From a checkpoint of a small transformer trained on Wikipedia.
Training: a variant of Adam for these matrices, 671M tokens, 5118 steps.
MLP neurons of a small language model. Each row is named by its layer, matrix (up: input weights) and neuron, and shows model dimensions 32-287. Each number is 128 + 32 x the weight over its row's rms, rounded and kept within 0 to 255. Numbers have three digits each.
After each neuron's rows, "fires after" lists the tokens most often just before its 100 highest values on Wikipedia text that the model never trained on.

L2.up583:130128160137089048159157089187067137152124159139172172143122164122123190133116134136139083149121168146114111102178161130122106138064115152171125167139082131099117085136089099164119182117124084083102085146124124088109201169141133166113164151121145130107144103115077138148114097147076131107138119104167120141165158102199196150141137129114119177131118100146116127157172150125101145186141155140115086162099133098119116099152120090119157133156129110117119158119149116126142163137152000102030072165116191089143181137122129179133175130110126133172133118170132135119140177124194115148105118216099155117129131147129150064140117184080111134146102087122116159089126117112100178113108109108131133142127096104126146106112107142098039141148072187145150106122139151069148086133159135
fires after: "\n", ".", "|", " |"

L2.up1017:153197099155083131149162101153079181131141119092158165158093112103152131144156129104207142137126132160110118149126105104106112071100154180119147161203107122129167110157145111082163155169077120084170145080196156134109212127106080156112120115045158131093041124148108098126167137133143070112098128107182100113125160127138162104121156117145146148142161130174170136139117120163088136102122142134119118119139138119166108129163150122132111197133105118135072150175145129175121121156140121115134143175125161129084112167107142169066164113233137148115140176109105166142150087178126147115149110187123172194093102129129164113090148122169079151126135162122092137036056152143137188167091105135122061099118065144111137181103150169113142194080107121172168120112164128135180147116175151
fires after: " |", ";", " 0", "|"

L2.up643:171143087161083118116140124200113127149133119134163097122106111128143146171068147214147081163152148093126120142140130155065182156118143111140073166171145083174150109122128103048097124193110154137177179169118151064215136127164196106137198104117119133090095167113128128161073117143133076155112105088133170129141087168074132168125130102140133108128151092121133179153211100048104150167154134111116129117130122096102103095132132123095135210093133153156118110060073110139117107101100082120150146104082153112114130122105130198099098107134125134115105134116129161125123139134152089110092135170103160181123123141111069055141122123125128103141103153103156151031146105123185123110089116103176116190130109107129155184124113197109124105068149133139169132197184138146124078152132153
fires after: " |", "\n"

L2.up1218:142150107149101109188160185174106128098170085175154128125044166116161110172103156148081101172158139115126062179181113135070215156124123146176059145200098136187120163151159116097087143113124148124208093125084111100129143172160179166139106163149120107070147141126134130140073126166075045106108078004114150107109078123132172152137158121092114108122127144176132126124136088109099134142108162123140178094116133107120086115112127170137125117147156118149103081080115130116105154146133147133104151172105149113088105092104172137120118110146114147105136148118145161152079120136113108114215133112097152143131211167144102102127092135162102114155094138083082149101109144105127177125120123093141099161176152098106160181062164125126113098148070134098089160170162121096119079127188102
fires after: " |", "0"

L2.up1485:124159109152033173117183111138085127099122114123120129151123077118117144132093108068180151088074168144165171165106098131096103148120136167103142186150063087146160150179102095118182139131146114085167119063114191078092136168132117120123090102129116110139138090124109112126187114121126132144072120119082122124114155116112157122140078132121091129163126124140120147156125112136111172149150144169176113130184111107100116087174181087120183195133100095112085117166091143093086124149103143088150103162145115123120094125130111186135179088140104134068115161114134125123132128091129188174140108133076135137108134135127131035126137102081144104174115118177072121142091134106195172143149153169150071079114136031098173200110102155076100159167075153091134148135099119107126097140190181
fires after: " |", "-", "|", ","

L2.up550:051114131118089072112141079176108157059125119123158155136104100112103177139129117120169129222102150173116134157160112125101138176138119094106135124141110147112120076129112156128128102127095081042099138098106168087159152127154176176100078159057117094072094164096179185149148096152123118078089123130162122117120121137111178125117140083139104113131096149112139124106153145083123135191090137143112103106102086130141102157108167152130167097136183095124122141112160088114186145201139110123139109089109154090200150144122164140121130067126139172175132112155117118072124063091176138069093139181114161110151121143159153092106033141161124102147106156184135199127064181081090136143111094099137100184101122120145134116167129132137120199155101222142138152135141101097140158113120152
fires after: " |", " Re", "\n"

L2.up1228:152122123196101142176216134177085139086128151156173146098122135114164158216091101094107137144142173147110119145143135131115116112113133138149133195159106169163174119153082115133163153128154102057153129066109160038160151168080200189130150120147119124109136129178132138100143183162065068077132135078113149111198144104055144134134137138152133171145154128122124155162165205115131122186104112121104143119089087122140142115101139058162252151105091116101120136139102108113137175088085115115109068141127122105174082112160131160091111109131154101109163144130132142088109132140162104123123092164138117156136152131126079028116112105150096104129151112131112141091160111121170216102088142093137132138159088073068183144086082135128110096118119196132117134165160108074143090142175097
fires after: " |", "\n"

L2.up1524:151155110148089168106147159192036120081114115129161128075096106156144142162143164160147101106208182136117140155128094164074231150107119133159122135149079114112131095120082132102130177178101146109153071119119123116091130120154100122157203150167130133127140115094107112154131115135120141095107119042141172102165120128140103128100095122159108116087142123131133255141133101096095150138174112167163150106110136095110078096165147096088124141066116103127103104101112141157144111146164122139157142105062158118106133159127214113083096118145135166134098127150125136115114170143198145125092119194129109157099145133129062059141125078165087137158144077048117144048150110110210138135090120150128123128151125076155123176132126152110083103118146093118166121160166102133139139143160167
fires after: " |", "."

L2.up1412:083145127122076092151202104125094130109113187173114107193096121171165135084135133035138101139113164139114108169201140129088064134117160109075152131208124126124111122159141144150175130144130114094159107155151122151117140136168144171083134133105145128098124066078137129113125123107058128136088112061130140133125143124104148092113105092103145131088108122164142158129090101145109117143128112154141130114129080136096100060203151110143154100154152168162095115138160142165183142147168100172176100142140170130098106140095055171135117115113125136162124171147098171146104194141154153193134083183156117101079177136097150067130110156117100114148072135121113155104115165107146162148101092054112069148109089080170167133131119134052133133156178183087140108078179144090163137119175186
fires after: " |", "|", "\n", ")"

L2.up980:142141202196132159147168086127090133087102154146167141180104138131120125127056146083138092113142121137106105153142174156121173168129117149172175142135043049062120119136179129208111119171142130097195135134149118004174168211104123126147095122133131094063092127116174113132099156147047127184118134095151103158085068111157143088140125117117115148149146134086137136158168174161130054162130161124145187076100059099151104089111124129112131160133129139090095126087148166100100164194133073107146115163121127121160153176156167174102078115122141137126107107153101144163125127077146097125112119088096133146098137136165142062095093119084098137149117102120114148135115119127191150179149123119091156202142152143100150105100087124089088132135124129118161120145091140170114123117141120
fires after: " |", " the", " in", "|"

L2.up1161:166164128195051135119205144159107142097135144157161135103110138124173136122154131138166140072151133149072159137147077068147132117078142138176146165129081144127178152102148124054119146115152172112162141082109178099119149158127114110163172193054173120115198133173137092158141169168062131127120064121172097120136166076201105142097078111123111142132111071162128189140143114126091153180118152186161147100118144068130114111131125103130106098114109094136119071125182170083089113129115069079111096164159145075179149099136172134097093133106176135117128136105083098106090132154175126159137065147051124122096091134148095102094151136159119145154154134052092186080154126147141193108133152179107121178138106108171112153166114127114126070071069108123125154150143133126179055126188128
fires after: "\n", ".", " |"

L2.up827:151137112188113157147127112097071143090122126145129139149083088128137124137090150058186118173103120148128187162202095158095161155130156138091150141156066118120098128168145132124111174145133135043133105129161156071098127164144105180169112106075154084053142148139124145093171117105035113135101128074138077168144112126113180202138114130151133086111115110212132149105162141161122105124137165132146191148130134113154112023143157084132125151122124118103128107150107148099115134183117111119143103111142136123188111165130134133114124077130123157127145129107123153117094107079145109131095120103108131093108176139177152032067117113125153070160165158161066130112133125102151173176184132119150101171118109152134090137095109172122093124148115147069144127073165097096193143152163156
fires after: " |", " the", "|", ";", " The"

L2.up210:101156127172150075142146102181048111109163139158165144126135120156130178133106196150172099111142208141127120143144166158088135159101103117142141152156114111136153080168197105110105139183069080144158137125108145102133155127139089110101153098067105071056123104117093132202088147131142108085117071061154143120139090155127176176139109104153154143119116132144142215124189112101134109226135135104172128150142091091134068130104133145072133156128144112116078112121169109143137143184128060124103081090037151094081133119036141203128134124170119108142092142140131123131064187135178130149108144151094131143139121157125114077115102175113110129138098087118179158065116119112163110145118138120126126160122098061119130182117139195115086080135141135137160124159147149101135110112180139
fires after: " |", "\n"

L2.up489:089192128102079112194193103146128140096128138098172127161089154142169116126151145069150118105120169126083119125121123140125053105124148113084159172205137093118172137187186120131132094126113114149123119142169165096222134124174091166099158122104127205162109071103104116093156157126118109153097161162153167121153119130158129096124070110173079153086084160157146139160128173177138175131114165154146137102177130131150124086173112091148152094130106111170133070171162132162152135152135090104163135150101155109121131086137067151165126118212142114103068123140117127164122148086143094119100110122128137132141109177134157076087131097146090111121103142136090088065076136062143171112083098080137067139109106138163104122152048180107129107137152118109136120128135118104154170133193150
fires after: " |", "\n", "|"

L2.up1452:088158141127057131150145104140118161115150161136132220158082108173143177131143150115141131123150120156140153097138155110133112175136195165146151125163069092112101103111157087094127134139119116108144128108127175179154160176166075109106177117144115080113122084130106129181125136124118132178121174098134150176108095108202116202141072127129084193082159102146126166139159129142178116142086117121164100146076121144150100071152170080141158105098150137113063086149099129165135124156128117093143142110113121116156139186146149095073065154152059162088134157162097129160131181115177132182087063132136083065068145124142113068073109141149088159177121101122094112068152141121147177109119142171083114128111129189114128100151129119092094176140182132165120132085067084125054118140096136
fires after: " |", ";", "\n"

L2.up563:097199103152105101126151110146087146126158107161189130173061122164143157114131138132215136126157135136115098118132157120139108143088145113099131152130099097113138125131141072140132130142131098095147106083148141136103198212136082127033154106114147098108081105113078109195154126082120155133185135112110123078150118143122148165083158089089112184097119078134144149136154141146124135147139139074185074140120131103197108076177190106119171152106108145122041112160150111150144113141149093129086151132142155072172102177119113170105164121169095152130111155130090142110093141192194156111144107172115172158100138139144131060113105134127087182183149113131156130096090135068119205170131137144119056115111116129122139152114062129135109180157109161140154153135141130076108132095184146
fires after: " |", ";", "|"